Part of a small language model's weights: vocabulary 14164, 121M parameters.
MLP neurons of a small language model. Each row is named by its layer, matrix (gate and up: input weights) and neuron, and shows model dimensions 304-367. Each number is 128 + 24 x the weight over its row's rms, rounded and kept within 0 to 255. A neuron's up and down rows have the sign that makes its largest values positive.
A block is one neuron, or neurons of one layer that tend to fire together. Before each block is what it responds to, as a language model described it from the Wikipedia text at the highest values.

Description: Possessive apostrophe
L3.gate155 [138 106 164  90 141 104 120 133 139 124 112 154 104 158 119  85 116 130 120 116 151 144  79 127 163 119 100 111  90 118 156 122 161 114 144  82 168 134 142 126  83 117 177 103 106 136 138  89 136 130 155 129 123 116 114  97 130 166 114 135 174 103 155  82]
L3.up155 [176 110  99 145 186 136  71 140 105 101 131  94 153  91 107  85 101 189 117 107 161 144 178 156 154  89 165 139 135 128 147 136 113 101 125 128 133 151  98 160 159 157 101 134 138 102 124 126 113 124 112 115 152 135 127 128 157 124 146 124 129 103 109 108]
L3.gate690 [125  89 108 124 118 104 126 104 123 129  86  92 122 114  96 127 169 128 139  97 131 109 141 116 140 144 126 133 142 104 155 117 141 122  99  89 152  90 102 135 191 120 174 138 114 110 151  99 137 118  94 160 130 164 103 144 178  96 105 142 121 140 147  81]
L3.up690 [144 130 173  85 100  68 133 101 133 154 124 105 109 136 157 114 138 129 125 110 137  99  86  90 119 146 157 128 110 173 115 124 141 122 160 124 146 107  95 188 135 111 116 135 131 149 137 132 145 124 124 143 113 123 110 118 120 161 127 140 149 141 133 137]
L3.gate814 [121 115 140 105 126 127 143 119 105 154  93 124 108 132 141 147 201 154 128 101  99  84 140 121 106 133 141 115 122 143  93 192 108 114 138 107 145  99  87 130 111 152 129 153 165 145 163 147 168 133 109 114 121 149 131 105 132 157 108  85 109 113 146 134]
L3.up814 [117 160 137 149 155 159 109 107 114 104 116 125 150 160 134 140  98 144 170 143 139 134  93  95 142 119 130  89 120 121 105 128 109 129 144  81 128 124 104  98 129 117  94 100 146 108  84 128 145 154 143 145 162 135 182 188 115 154 148 128 105 115 159 157]
L3.gate1289 [123 143 124 106 120 131 167 166 120 144  89 121 109 170 113 110 101 105 181 160 144 170 101 134 124 102 123  79  84 178 126 103 149 128 107 142 125 104 127 134 130 127 110 124 136 135 131 100 159 102  85 139 147 129 103 118  96 143 139 117  81 109 146 123]
L3.up1289 [151 120 126 109 122  56 111 163 123 135 145 180 118 102 119 103  61  76 106  94 135  95 138 153 111 142 134 144 123 128 103 145 140 165 168 133  93 133 126  72 116 165  85 129  75 146 168 163 134 128 121 126 114 138 106 169 145 135 142 167 102 124 122 125]
L3.gate1501 [122 150 177 135 104 137 110 148 171 100 118 162 135 160 120 109 111 158 145 149 163 168 116 123 146 118  86 103  82 114 159 119 128 125 122 104  98 110 136  93 106 113 113 133 137 154  97 112 182 117 165 104 114 129 118 158 112  86 149  95 155 111 146 163]
L3.up1501 [119 141  90 100 109 114 125 130 130 177 137 101 105 168  99 157 114 175 113 148 147 137 155 149  98 164 121 153 156 146 133 147 122  79 140 119 115 150 179 127 133 145 103 144 136 104  98  95 126 164  95  85 138 108 100 123 149 107 148 107 125 117 116 176]
L3.gate1697 [ 73 132 157 146  92 159 164 125 111 147  89 101 122 136 109 153 118 153 129  88 133 114  95 166 161 117 115 125 134 122 111 104 106 116 127 182 112 125 124 146 143 111  83 138 141  96  93  62 161 106 134 121 155 116  95 140  87 122 168 125 121 172 107 154]
L3.up1697 [110 103 151 166 109 139 115 106 146 194 133 103  92 152 112 105 138 145 100 103 147 152 114 110  82 150 149 104 106 119 118 164 138 118 140 112 127 127  80 109  80 145 118 138 110 122 165 123 139 104 115 107 117 130 157  73 101 123 114  99 128 105 112 136]
L3.gate1771 [160 143 106 113 102  87 143 119 109 114 137 120 112 152 157 153 125  90 172 120 161 143 118 135 124 169 139  91  93 124 143  78 142 121 136 174 179 132  67 101 106 103 104 105 123 139 133  97 180 154 100 144 120 165 132 147 139 146 138  96 105 148 129 140]
L3.up1771 [143 169 162 171 124 138 150 115 127 119 126 133 153 109 146 104 143 124 101 126 155 157 145 101 143 118 150 145 179  91  96 117 140  90 131 125 124  95 120 166 142 113 117 134 126  84 137 104 132 124  82 145 162 118 184  81 102 117 108  90 148 151 118 151]
L3.gate1813 [172 139 101 146 138 100 157 108 168 137  90 130 120 119 131 141 135 163 109 130 151 145  99 107 132 127 170 136 149 123 133 127 135 107 162 156 106 105 117 153 104  91 172 123 150 114 159  55 166 137 148  94 120 157 101 120 133 177 143 150 143 118 140 129]
L3.up1813 [125 139 149 165  89 167 145 143 155 120 110 177  71 135 122 125 132 119 171 101 158 130 133 101  96 122  93 101 153  91 100  96 125 126 164 109 118 116 118 158 107 114 113 145 185  94  87 140 166 115 121 142 129 144 147 124 126 112  97 117 115 110 101 148]

Description: Comma after place names
L7.gate705 [117 101 133 149 161 127 148 157 158 115 118 150 175 145 154 117 106 106  84  94  99 164 155 131 119 102 130 135 166 159 160 132  92 126 124 115 104  88 106 119 125 148 160 122 118 121 105 162 128 118 104 117 173 124  97  70 120 151 144 142 136 149 131 127]
L7.up705 [ 83 134 133 150 154 116 130 131 152 163 146 120  88 100 100 110 140 154 140 119 112 142 146 102 142 139 127 141 150 128 131 155 138 144 156 154 138 142 100 134 131 130  88 148 137 126 177 114 112 151 156 143 139 101 119 137 122 102 113 108  99 125 109 116]

Description: Place-name hierarchy commas
L3.gate66 [ 99 138  98 141 134 168 178 109 107 104  90 119  92 107 161 102 112  76  84  91 102 126 145 134 154 155 157 142 121 153 136 159 139 138 107 102 115 160 115 139 181 123 132 137 151 139 127  77 122 108 108 112 149  91 151 131 123  84 136 153 125 121 106 129]
L3.up66 [133 132 115 172 137 126 120 128 105 117  90 131 141 157 136 144 116 130 144 113 112 136 137 105 144 154 108 106  96 134  82 157 144  91  94 126 145 138 158 135 135 103 136 109 151 101 154 156 101 137 115 122 143  97 138 133 151 131 142 132 138 125 145 102]
L3.gate563 [142 153 154 100  81 172 114 100  90 141 140 117 158 169 138 118  99 119 143 131 136 109 114 109 161 151 140 148 139  81  88 135 106 116 163 147 109 155  80 143 108 156 150 135 146 138 126 117 130 130 117 104  94 125 173 137  93 157 118  67 126 119 157 106]
L3.up563 [161 139  95 123 151 171 127 170 159  94 112 129 145  88 153 125 111 112 135 146 130 147 115 135 155 179  68 114 153 128 139 108 169 149 105  85 144  94  98 119 161 109  97 109 116 158 128 107 107 157 115 110 159 142 172 153 157 174 148 121 176 115 114 122]
L3.gate804 [107 136  78  75 115 147 154 157 117 180 106  89  81 157 187 135 130 137 164 136  71 116 108  99 108 138 139 135 122 102 124 158 142 189 115 131 171  88  82 131 127 135 159 155 111 141 119 137  91 143 140 111 156 143 141 115 163  99 147  85 127 139 129 124]
L3.up804 [114 126 134 121 130 116 129 148  99 159 162 165 143 150 149 138 142  96  75 164 156 179 133 132 146 134 120 120 120 107 145 141  88 142 136 114 125 133 142 123 125 121 110  91 106 167 112 143 158 158 170 147 125 125 130 124 131 107  98 110 163 119  94 117]
L3.gate885 [151 106 103 108 173 142 102 150 109 107 115 115 135 130 148 131 124 119 145 123 134 123 162 144  92 142 144  98 146  98 124 121 114 112 127 129 113 116 131  96 128 111 120 147 156  83 158 108 141 137 143  89 143 118 116 129  98 120 131 125 145 148 134 125]
L3.up885 [114 108 134 129 113 134 115 112 154  96  92 115 110 148 111 110 110 147 137  92 151 158 132 109 127 153 103 168 156 125 152 101 148 160 111 106  95 100 149 142 141 108 133 153 140  94 170 180 130  93 142 128 103 100 110 152 156 122 106 120 110 161 113 105]
L3.gate1125 [137  90 111 142 120 121 152 125 103 127 140 120 165 129 119 159  92 134 107  99  96 155 135  87 138 139 140 149 139 122 118 114  99 136 129 103 111 130 114 127 119 105 139  97  90 164 134 143 125 144 147  84 154 104 126 150 125 135 106 133 166 107 115  78]
L3.up1125 [136 101  93 169 139 126 138  96 114 127  99 142 116 164 142 155 140 134 144 128 113 148  94 121 130 119 136 132 125 158 164 120 137  69 157 135 183 125 100 122 112 111 171 105 132 117 170 145 147 155  80  93 121 118 113 157 107 126  99 118 127 165 109 136]
L3.gate1485 [104  66 130 118  99 116 147 136 118 120 106 135 171 101  99  76 148 133 112 115 182 106 129 113 154 130  94 114 110  89 140 153 153 100 157 159 119 129 131 153 163 147 136 108 111 112 108 139 110 123 155 118 168 101 143 189 137 138 122 122 165 109 130  91]
L3.up1485 [133 135 128 100 107 115 163  99 121 118 117 120 143 148 151 137 125 149 106 183 143 148  90 139 135 112 109 154 116  97 128 145 160 154 113 118  94 111 163 114 157 144 163 120 129 117  90 131 138 156 123 111 164 107 156 122 157 147 128 102 182 139 123  86]
L3.gate1890 [123 134 198 105 120 157 168 164 132 153 134 126 107  86 149 157 145 127 154  98 163 157 128 173 116 124 119  97 108 135 105 129 120 122 111 131 145 122  95 135 147 149 148 168 122 164  90 110  98 163 158 139 102  90 146 122 169 129 132 128 129 126 101 150]
L3.up1890 [159 121  98 162 163 105 132 111 131 119 188 162 127 107 161 121 152 121 142  99 106 126 150 122 111 155 145 145 149 142 104 111 132 119 102 129 124 138 144 106  99 175 166 135 128  98 137 137 126 122 139 119 136 145 131  85 132 129  81 132 140 138 145 149]
L3.gate1896 [156  99 149 157 167  79 137 160 144 158 116 112 120 141 138  99 108  98 139 159  99 144 105 115 117 127  90 135 142 137 131  81  97 139 107 117 120 136 121 139 164 116 139 145 122 165 161 166 159 116  97 126 154 117 147  96 174 179 119  95 116 155  67 157]
L3.up1896 [115 100 134 108 147 149 104  96 164  95 122 119 134 128 127 177 133 150 111 153  90 136 109  82 147 111 126 116 100 153 136 101 168 143 153 127 100 159 121  96 107 132 164 132 132  83 121 148 116 140 144 105 123 118 109 167  96 124 148  72 163 129 143 158]

Description: Clause-ending commas after names
L10.gate73 [164 115 162 126 133 138 149 136 122 113 129 130 165 128 151 177 150 138 130 101  93 150 195 121 196 136 125 119 134 114 135 130 129 144 141 117 113  92 161 125 127 124 124  90 135 121 132 131 128 174 136 142 122 123 117 107  96 110  89 139 123 141 105 151]
L10.up73 [160 140 144 108  96 168 129 159 127 119 146  78 151  80 122 129 109 130 155 178 116 137 123 137 136 155 177  98 112 115 121 141 150 142 121  90 106 102 134 140 112 142 114 129 111 120 124 159 136 149  78 125 115 121 151 158  75 118 123  91 161 159 123 162]
L10.gate636 [145 105 124 122 123 149 145 140 151 114 152 129 122 135 160 109 135 160  94 110 132 122 153 132  99 130 125 112 160 134 129 118 148 153 172 142 130 129  99  95 140 110 156 168 116 154 133  98 115 169 130 177 102 149 157 144  95 114  68 118 127 153 137 136]
L10.up636 [148 134 138 122  98 105  96 127 107 116 151 154 178 125 135 165 183 159 154 107 170 134  95 154 175 129 109 100 115 138 132 156 146  99 160  95  92  98 103 121 139  88 166 143 116 111 151 116 104 111 130 137 119 128 138 119 127 110  91 136 119 117 141 144]
L10.gate696 [ 87 159 100 116 124 103 152 121 142 114 128 142 108  93 169 136 119 149  96 134 117 171 159 151 114 138 143  92 171 125 154  89 115 202 128 116 143 102  84 111 141 140 124 138  97 162 153 123 122 152 139 144 135 111 147 100  95 120 160 158 121  66 154 150]
L10.up696 [177 144 135  97 144 126 131 134  84 114 109 157 143 148 109 124 130 130 128 137 106 154 144 109 166  82 121 114 136 133 100 143 126 131 123 178 155 111 150 159 135  81 149 142 113 125 167 112 147 159 164 138 107 143 109 169 171  93 111 129 102 133 137 179]
L10.gate830 [145  93 172 142  98 128 130 134 118 126 123 156 132 138 166 138 139 120 114 127 135 117 156 120 146 155 146 132 122 116 194 132 144 129 167 144  89 124  81 139 170 150 145 134  99 120  88 100 153 102 117  92  98 148 129 133 135 104  99 161 123 133  89 158]
L10.up830 [125 131 118 130 150 147  98  97 121  73 105  99 102 144 124 121 167 155 133 114 135 147 147 117 133  89 148  98 156  98 131  82 134  97  95 137 136 122 135 141 123 122 136 138  99 111 130 105 100 117 165 153 156 124 109 159 112 143 145 129 100 147  93 173]
L10.gate1067 [ 98 139 124 158 166 131 155 105 155 118 144 135 107 125 127 140 121 111 128 143 107 124 138 101 160 157 166 137  71 103  91 138 149 190 138 148 126 121 142 118 135 142 109 148 127 106  88 115 126 112 108 152 144 120  80 117 123 163 139  89 121 114 111  99]
L10.up1067 [143 110 107 109 141 140 140 109 121 126 150 180 112 160 153  94 143 132  78 136 151 130  91  90 152 155 108 100 136 166 134 154 113 116 107 122 116 124 104 120 140  91 137 124 159 166 127 143 136 163 165 107 153 151 118 125 101 121  88 129 154 131 126 140]
L10.gate1336 [128 106 100 113 118 138 145 150 119 149 171  99 117 110 127  83  79 169 147 125 103 155 174 136 136 144 148 108 129  97 132 113 138 153 127 115 123 147 136 136 143 127  98 118 113 131 141 133 128 154 115 141 136 134 135 147  95 104 116 161 136 160 149  93]
L10.up1336 [ 75 143 124  83 136 114 140 121 152 128 173 134 172 112 115 176 143 102  90  86 103 123 125 161 148 139  99 106 178 133 126  60 107 141 148 140  79 152  95  83 117 139 130 104 120 106  87  64 105 138 110  80 115 118 115 115 108 116 124 111 154 104 152  99]
L10.gate1650 [113 115 147 149 173  96 141 123 155  73 173  67 121 142 104 149 101 153 120 105 127  86 146 157 102 123 136 183 104 127 135 117 117 143 139 139 104 120 114 124 131  93 122 172 149  95 135 110  63 102 167 103 116 162 117 102 155 111 101 132 123 130 137 143]
L10.up1650 [113 154  97 121 119 141 123 138 140 116 111 100  78 103 127 152 119 115 180 155 143 150  98 122 121 144 128 153 139 114 138 139 165 171 173  88 141 125 134 136 135 141 170 122  94 150 106 118 141 167 122 118 133  96 117 140 169 156 134 113 120 125 122 143]
L10.gate1683 [132 112 103 167 124 124 133 118 160 109 110 133 147 112 148 113 148 122 135 115  95 110 157 143  81 121 129 122 128 100 125 122 173 108 118  84 152 102 162 104 153  98 174 177 113 136 136 162 120 145  87 171 127 133 152 149  84 158 138 138 121 166 126 106]
L10.up1683 [140 138  89 136 159 140 127 143 128 159 104  93 132 101 145 173 110  99  98 107 128 156 167 107 127  99  93 140 149 102 145 142 110 162 120 166  82 124 147 116 132 114 154 119 115 121 102  97 117 147 151 149 127 114 142 156 155 129 127 171 106 116 127 115]

Description: Possessive apostrophe
L10.gate75 [147 127 105  87 109 134  95  94 176 114 113 146 169 143 108 134 155 108 138 133 108 120 115 143  91 166 119  86 143 119 138 154 141 174 133 155 157 135 128 128 152 139 124 140 133 132 141 130 114 142 118 146 135 160 122 116 113 133 140  95 147 152 125 129]
L10.up75 [159 118 115 123 121 133 180 168 163 130 164 124 160 107 167 131  95 114 129 113 104 131 135 128  92 105 139 144  89 117 117 181 163 123 148 118 150 172 147 114 172 120 113  93 121 126 113 117 133 160 126 114 174 108 137 107 127 107 130 143 120  93 137 155]
L10.gate146 [127 128 136 118 116 102 118 133 148 127 128 130 126 126 157 127 115  84 119 121  81 126  95 102 132 153 124 136 102 142 110  90 104 124 128  96 132 148 161 138 104 115 153 143 102 115 164 160 104 157 126 176 153  88  79 141 143 134 157 115 134 181 119 127]
L10.up146 [173 147  99  93 130  97 159 120 143 133 142 129 142 149  98 133 132  94 116 125  80 146 163 141 117 121 146 140 127  84 153  94 121 106 142 135 142 169 137 141 147 131 108 121 137 133 144 154 161 142 135  90  99 122 157 115  87 147 150 129 128 115 119 133]
L10.gate354 [157  98 125 155 131 110 121  92 113 113  93 116 138  90 128 105 131  94 145 140 123 166 127 110 132 119 163 154 149 117 128  73 104 107 127  97 108 149 153 118 118 107 141 130 122  84 180 131 157 127 145 128 106 119 124 112 122 121 120 152 132  96 165  98]
L10.up354 [109 166 143 164 137 139 179 154 151 131 134  96 121 102 189 101 143  75 128 162 138 119 118 124 140 147 144 133 124 123 127 111 135  93 147 120 141  96 138  94 180 154 100 131 142 115 106 142 119 173 130 128 123 140 115 136 148 127 101 137 126 109 156 154]
L10.gate441 [ 71 100 115 145 107 143 146 155 153 141 152  99  65 156 145 136 124 134 130 138 119 105 122 133 163 115  80 146 110 138 142 124  85 129 151  82 156 122 156 138  88 139  99 118 107 121 158  93 116 125  69  73 115 136 145 100 109 105 143 147 144 172 144  91]
L10.up441 [ 76 137 110 180 154 128 109 147 146 156 103 157 142 127 138 100  94 152 143 126 164 153 125  94 145 102 127 143 132 139 171 124 121 127 130 158 140 126 167 151  77 121 137 131 140 127 104 170 117 116 139 134 112 155 138 129  90 132  75 124 113 127 134 130]
L10.gate688 [138  90 113 129 121 127 141 129 167 103 158 142 146 110  99 130 165 134  85  59 104 124  65 156 154 143 160 115  99  97  99 147 131 137  98  76 175 147 173 153 133 117 133 165 136 136 161  86 117 120 102 108 144 140 119 130 108 125 112 100 166 133 133 147]
L10.up688 [171 125 107 137 132 117  87 135 131  83 175 139 127 139 151 143 166 112 103 139 148 141 114 139  87 102 145  92 104 126 101  76 137 111  93 139 168 154 118 166  99 151 147 136 129 103 127  95 133 115 145 147 125 130  94 144  97 139 111 145 120 113 159  92]
L10.gate1053 [143 133 120 102 161 111 110 119 110  93 134 163 126 119 129 128 131 144 128 110 123  91 126 145 158  90 151 156 155 126 101 122 158 155 167 103 136 111 132 117 109 111  98 130  83 139 138 131 117 164 115 169 126 105 146  85 121 163 137 181 130 141 118 159]
L10.up1053 [113 114 120 114 144 159 137 124 138 149  86 124 113 122  90 134 143  82 138 100 116 131 111 128 149 168  84 144 126 103 117 131 106 177  99 120 140 134 124 103 141 104 164 107 164 164 113 132 157 124 169 105 116  92 110 113 159  85 116 133 133 134 155 110]
L10.gate1381 [115 145 127 162 122 108 123 136 115 126 161 113 123 188 104 145 148 138 115 153 138 135 139 120 156 144  85 128  92 143 117 170 134 161 141 149 144 150 174 137 139 114 150 133 147 146 136 108 125 165 125 142 116 141 134 132 117 123  67 145 156 122 146 124]
L10.up1381 [164  84 121  84 123 141 130 148 165 132 159 153 130 170 100 129 120 127 131 105 101 144 162 112 131 132 142 129 111  93  95 158 132 133 114  99 100 102 130 140 124  85 126 155 138 140 122  98 105 151 151  69 159 169 147 140 105 146 133 163 112 132 130  91]
L10.gate1501 [121 107 113 121 124  99 109 123 150 165 124 150 122  90 106 145 105 104  92 153 149 146 125 149 115 136 142 102  93  92 128  81 140 171  87 136 150 150 167 114 150 128 140 159 126 100 132 141  92 146 169 181 138 146 139 144 105 122 112  94 108 161 151 148]
L10.up1501 [143 134 156 150 115 151 131 102 150 123 132 156 131 113 154  85 162  96 155 135 148 165  85 127 158 116 108 122 141  93 132 106 142 113 157 150 115 113 137 115 132 150 134 146 141 109 144 116 128 128 150 105  94  99 109 146 100  90 143 103 148 119  84 162]

Description: Possessive apostrophe
L7.gate1237 [142 135 177 120 163 134 129 113 134 158 124 146 116 114 182 150 111  94 129 117 131 143 133 153 121 101 138 107 151 141 158 132  82 125 106 135 112 106 112  98 183 158 137 138 139 156 142 163 137 137 118 121 123 132 137 132 156 135 132 159 134 116 152 116]
L7.up1237 [138 112 150  87 138 135 113 144 180  66 116  89  85 112  87 106 121 113 138 130 117 151 134 110 133 152 135 129 131 128 116 116 112  99  91 177 117  95  96 137 162 127  91 118 135 122 137 104 141 119 132 103 165 136 146 127  86  67 137  89 157 140 110 165]

Description: Section heading closers
L7.gate244 [141 154 125 187 126 114 136  94 107 142  73 129 125 132 143 131 109  80 109  94 120 133 125 107 108 124 149 147 134 109 136  84  79 131 155  99 105 102 160 119 132 100 136  84 122 103 160  92 152 130 125 145 159 100 113  78  86 104 115  91 116 146 126 136]
L7.up244 [114 112 131 114 106 102 135 145 151 107  96 134 110 136 138 160 111 134 130 136 139 103 132 136 119 116 128 104 160 147 153 104 126 138 127  82 140  87 131 159 104 132 100 117 110 101  94 134  72 121  94 126 128 152 137 137 140 114 142 107 169 107 145 104]

Description: Section heading closers
L3.gate301 [ 89 139 175 153 104 111 154 171 128 157 112 121 142 113 101 101 172  83 118 115 142 116 135 129 114 102 115 120 110 114 153 136 100 177  88 128 152  84 142 154 139 114 139  91 109  94 157 153 119 120 126  89 121 101 117  56 146 126 110 123 124 100 101 104]
L3.up301 [ 91 141 143 129 129 151 108 194 143 103  79 117 106 138 139 151 118 153 136 104  96 139 134 127 115 131 153 147  94 134 145 109 112 141  86 132 114  94 133 144 147 126 137 127 131 104 109 110 103 132 140 105 183 100 122  95 100 125  98 144 146 118  97 133]
L3.gate382 [123 124 115 133 157 124 168 188 158 122  87  95 134 142 108  99 167 110 141 128 125 117 141  93 104 107 131 130 123 150 176 118 129 127 121 123 120 109 116 125 158 116 165 119 124 108 135 133 132 125 108  89 176  85 132 105 120 139 114 152 124 112  69 145]
L3.up382 [107 164 168 105 112 141 129 147 139 127 102 124 116 127 118  78 130 133 149 112 143 142 109 134 138 147 144 133  95  89 111 124 109 171  88 166 146 124 118 135 168 134 167 125 104  72 124 154 144 112 112 158 163 101 100  76 170 146 132 134  98 138  85 140]
L3.gate560 [103 106 124 115 120  97 139 128 100 143  97 116  73  95 130 156 142 140  73 128  92 165 112 148 113  84 119 118  91 105 136 164 140 125 115 160 113 107 124 117 119 172 125 135 119  96 154 114 124  93 143 149 113 160 123 113 119 151 157 129 148 116 140 142]
L3.up560 [ 91  87 181 105 145 129  88 142  95 101 156 145 110 138 100 119 105 135 111 108 177 177 149 104 108 173 124 119  95 141  97 132 105 123 119 142 176 141 107 143 117 125  86 125 113 153 135 144 169 146 112 125 154 158 180 126 138 153 125 153 142 146 117 143]
L3.gate712 [117 104 122 122  72 152 104 136 131 178 139 116 151 156  78 135 152 168 115 130 158 122 119 112 144 114 150 137 105 134 109  95 132 153 105 161 144 144 117  99 121 151 123 176  94 139 136 174 146 144 139 135 161 108 104 118  82 122  90 115  96 143 138 124]
L3.up712 [ 97 147 186  96  80 135 100 119 175 135 155 118 105 162 137 129 110 125 166 113 119 138 116 137 131 144 104 169  96 137 113  77 155  99 155 141 118  90 145 122 132 153 128  80 133 162 163 137 160 122 165 150  74 121 151 113  97 105 160 125 165 110 138 145]
L3.gate772 [ 78  95 149 140 110 150  98 157 112 128 121 162 146 102 114 145 160 142 110 127 128  88 125 117 137 129  90 116 121 121 131  86 150 181  74 126 142 113 113 128 143 127 112 110 123 133 154 172 114 136 124 163 132  76 115  92 152 121 141 112 129  86 119 117]
L3.up772 [150 129 164 156 161 157 100 140 108 138 134 148 153 134 143 109 105 145 114 151  91 110 166 119 133 134 136 159 144 151 172 120 122 132 135 139 163 133  97  89 133 181 148 110 138 112 123 144 102  84  88  77 168 122 112  85 122 122  90 147 131  80 123 147]
L3.gate931 [129 111 154 128 149 138 134 136 109 193 134 149 143 119 144  93 101  92 120 148  94 128 125 102 106 106 108 105 171 118 127 108 149 151  97 158 123 142 128 151 105 119 122 132 123 184 120 172  99  93 106 108 158 101 147 172 111  86 141 126 129 139 111 183]
L3.up931 [136 146 119 165 120 144 111 105 201 101 145 122  85 112 104 112 124 157 112 117 129 135 114 110 155  96 177 138 128 107 177 132 107 132 146 131 137 148  97 137 142 136 168 121 105 119 101 158 106  99 147 118 123  99  84 132 156  97 116 166 123 136 130 112]
L3.gate944 [ 96 152 128 128 132 145 146 156 112 112 115 115 124 170 114 137 167 135 112 135 101 108 147 136 106 120 107 177 102 132 136 121 133 124  78  97 111 112 119 159 106  94 143 131 135 127 140 115 129 134 126 106 137  73 140 116 106  90 150 116 126 111  88 119]
L3.up944 [139 151 122 150 128 106 154 156  94 121  94 114 115  93 126 136 127 130  76 156  86 121 125 132 165 105 129 152 102 141 128 120  91 167  89 158 162  98 122 131 100 141 166 129 111 128 109 110 118 146 136  86 155  95 109 108 124 116 125 138 128 128 133 147]
L3.gate1409 [ 94 138 131 128 110 136 110 158 132 139 109 146 169 116 151 143 127 128 159  99 106 128 102 107 127 142  90  88  95 103 107 151  82 153 157  97 145 114 157 114 110 132 124 116 133 160 138  78 157 161 111 113 141  97 154 102 105 150 123 174 124 102 163 106]
L3.up1409 [121 106 128 144 127 121 105 114 168 127 150 100 106  68 178 140 137  95 104 125 103  89 139 117 153 125 129 140  91 131 109 127 125 149  86 180 103 108 155 117 121  86 131 114 124 127 124 104 173  94 162 136 121 123  85 102 112  97 125 139 111 139  96 167]

Description: Section heading closers
L10.gate113 [120 152 134 116 132 112 166 141 155  89 144 106 102 125 154 150 153 127 122 115  87 160 112 126 130 104 172  90 130 108 131 134 112 155 124 119  78 128 125 145 117 104 141 101 138 106 161 149 140 105 133 114 154 140  91 137 115 117 150 156 157  99 117 157]
L10.up113 [116 133 101 107 120 133  58 113 148 153 107 111 128 180 130  90  93 168 147 146 128 110 137 131 114  73  90 152 128 173 101 137 169 157 125  94 148 129 112  83 112 139 113 102 142 153 135 139 154 138 156 132  84 118 169  88  95 110 149 120 111 133 131 152]
L10.gate465 [145 160 168 132 118 139 147 100 132 142 110 168 134 135  84 111 161  88 167 169 105 124 120 118  97  90 121 132 129 130 140 131  97 142 116 128 123 153 114 151 100 135 105  93 153 117  92 125  96 141 149 118 149  91 123 135 114 141 134 140 130 117 150 143]
L10.up465 [143 124 122 128 138  69  91 118 117  90 114 133 150 132 127  87 116  89 136 119 149 103 120 111  86  88 155 172 140 108 194  81 105 188 123 138 154 105 136 167 143 118 172 161 121 141 128 124 136 138 127 114 174 131 137 114 152  99 130 144 144 131 117 142]
L10.gate499 [158 151 139 127 144 138 113 128 136 106 156 118 151 123 144 158 180 121 140 173 113 123 129 155 120 113 118 122 202 127 117 155 146 157  95  90 146 102  96 139 159 114 153 118 146 132 136 125 155 130  79 115 149 137 123 116 151 163 104 155 127 134 141 123]
L10.up499 [106 134  94 144 159 156 143 101 140 131 140 118  99 150 113  75 139 134 146 181 102 129 142  92  66 128 155  93 153 137 111 150 135 163 127 124 132 108 130 158 150 136 131 115 141 109 134 169 121 153 123 144 144 121 175 121 125 105 158 117 171 108 112 126]
L10.gate1201 [ 96 136 123 137 126 121 128  85 137 141 105 130 157 149 151 128 153 127 110 138 108 111 139  92  97 107 123 150 139 129 144 146  80 122 122 112 107 132 105 153 121 160 170 123 122  97 154 110 149  90 100 157 107 154 141 144 144 166 138 143  98  77 120 149]
L10.up1201 [130 110 150 143 114 127 148 200 115 147 101 137 156 175 137  86 141 130 126 178 139 126 118  93 122  71 141 128  90 147 107 146  87 178  75  98 111 165 120 129 139 118 126 155 146 139 133 151 147 142 122 120 175 112 117 139 101 100 131  98 100 114  82 112]
L10.gate1209 [ 89 112 141 104 125 119 142 130 115 130 111 126 127 133 145 144 122 132 103 198 110 115 134 111 116 115 144 128 110 106 144 125 114 144 131  91 113 108 133 156 128 138 148 121 139 164 122 105 124 163 114 106 115 146  78 103 110 134  95 127  90 174 125  90]
L10.up1209 [144 130 111 132 147 110 140 117 177 142 154 170  78 157 135 108 113  93 109 179 120  87 111 125 116  98 116 130 113 134 137 109 160 176 152 136 125 113 160 125 108 178 128 113 141 123 131 134 143  99  81 147 116 111 182 101 101 140 101 150 101 104 168 129]
L10.gate1837 [100 172 127 105 165 103 156 160 103 100 132 135  97 141 134 131 151 103 133 161  87 119 140 123  79 161 176  99 148 130 183 131 139 171 118  83 119 128  85 106  69 101 141 165 142 142 151 113 115 142 100 148 108  83 135 112 147 124 163 171 107  81 138 121]
L10.up1837 [153 153 136 154 142 103 117 154 121 137 130 102 104 171 165 138 134  80 136 151 124 102 130 125 115 107 122 145 127 165 100  61 113 137 125 141 168 121 116 150 103 127 175  93 159 134 153 153 149 163 124 125 105 130 136 152  76 140 152 130 136 151 124 100]
L10.gate2011 [ 91 102 111 112 130 150 141 125 134 102 134 143 101 152 151  76 127 141 146 160 126 105 118 135  90 120 135 165 142 116 138  97 140 177 120 144 111  86 129 112 136 141 185 105 150 150 107 101 155 169 123  99 147 140  93 148  95 150 141 138 140 111 157  93]
L10.up2011 [ 92 162 112 113 143 132 133 116  99 169 127 157  83 115 200 100 111 111  98 128 108 131 127 104  96 128 131 121 105 147 186 137 147 130 130 122 165  99 134 133 155 141 137 156 116 113  81 123 163 155 109 139 133  88 131  81  94 158 109  88 122 138 119 196]
L10.gate2023 [103 127  95 114 124 119  98 141 143 130 138 122 104 132 132 118 132  89  94 130 103 117 165  97  89 132 169 156 150 115  97 133  93 109 114 137 179 112 137 148 124 115 144 108 105 119 144  88 124 158 142 153 117 150 136 132 105 127 133 152 173 130 109 173]
L10.up2023 [142 144 170 147 117 124 170 111 124 153 108  75 114 116 166 111 136 102 120 148 109 168 142 113 124 113 137 152 107 117 146 112 140 168 142 134 112  96  88  93  88 163 135  97 151 121 101 111 130 161 129 134 115 155 151 117 134 140 138 159 138 123 110 152]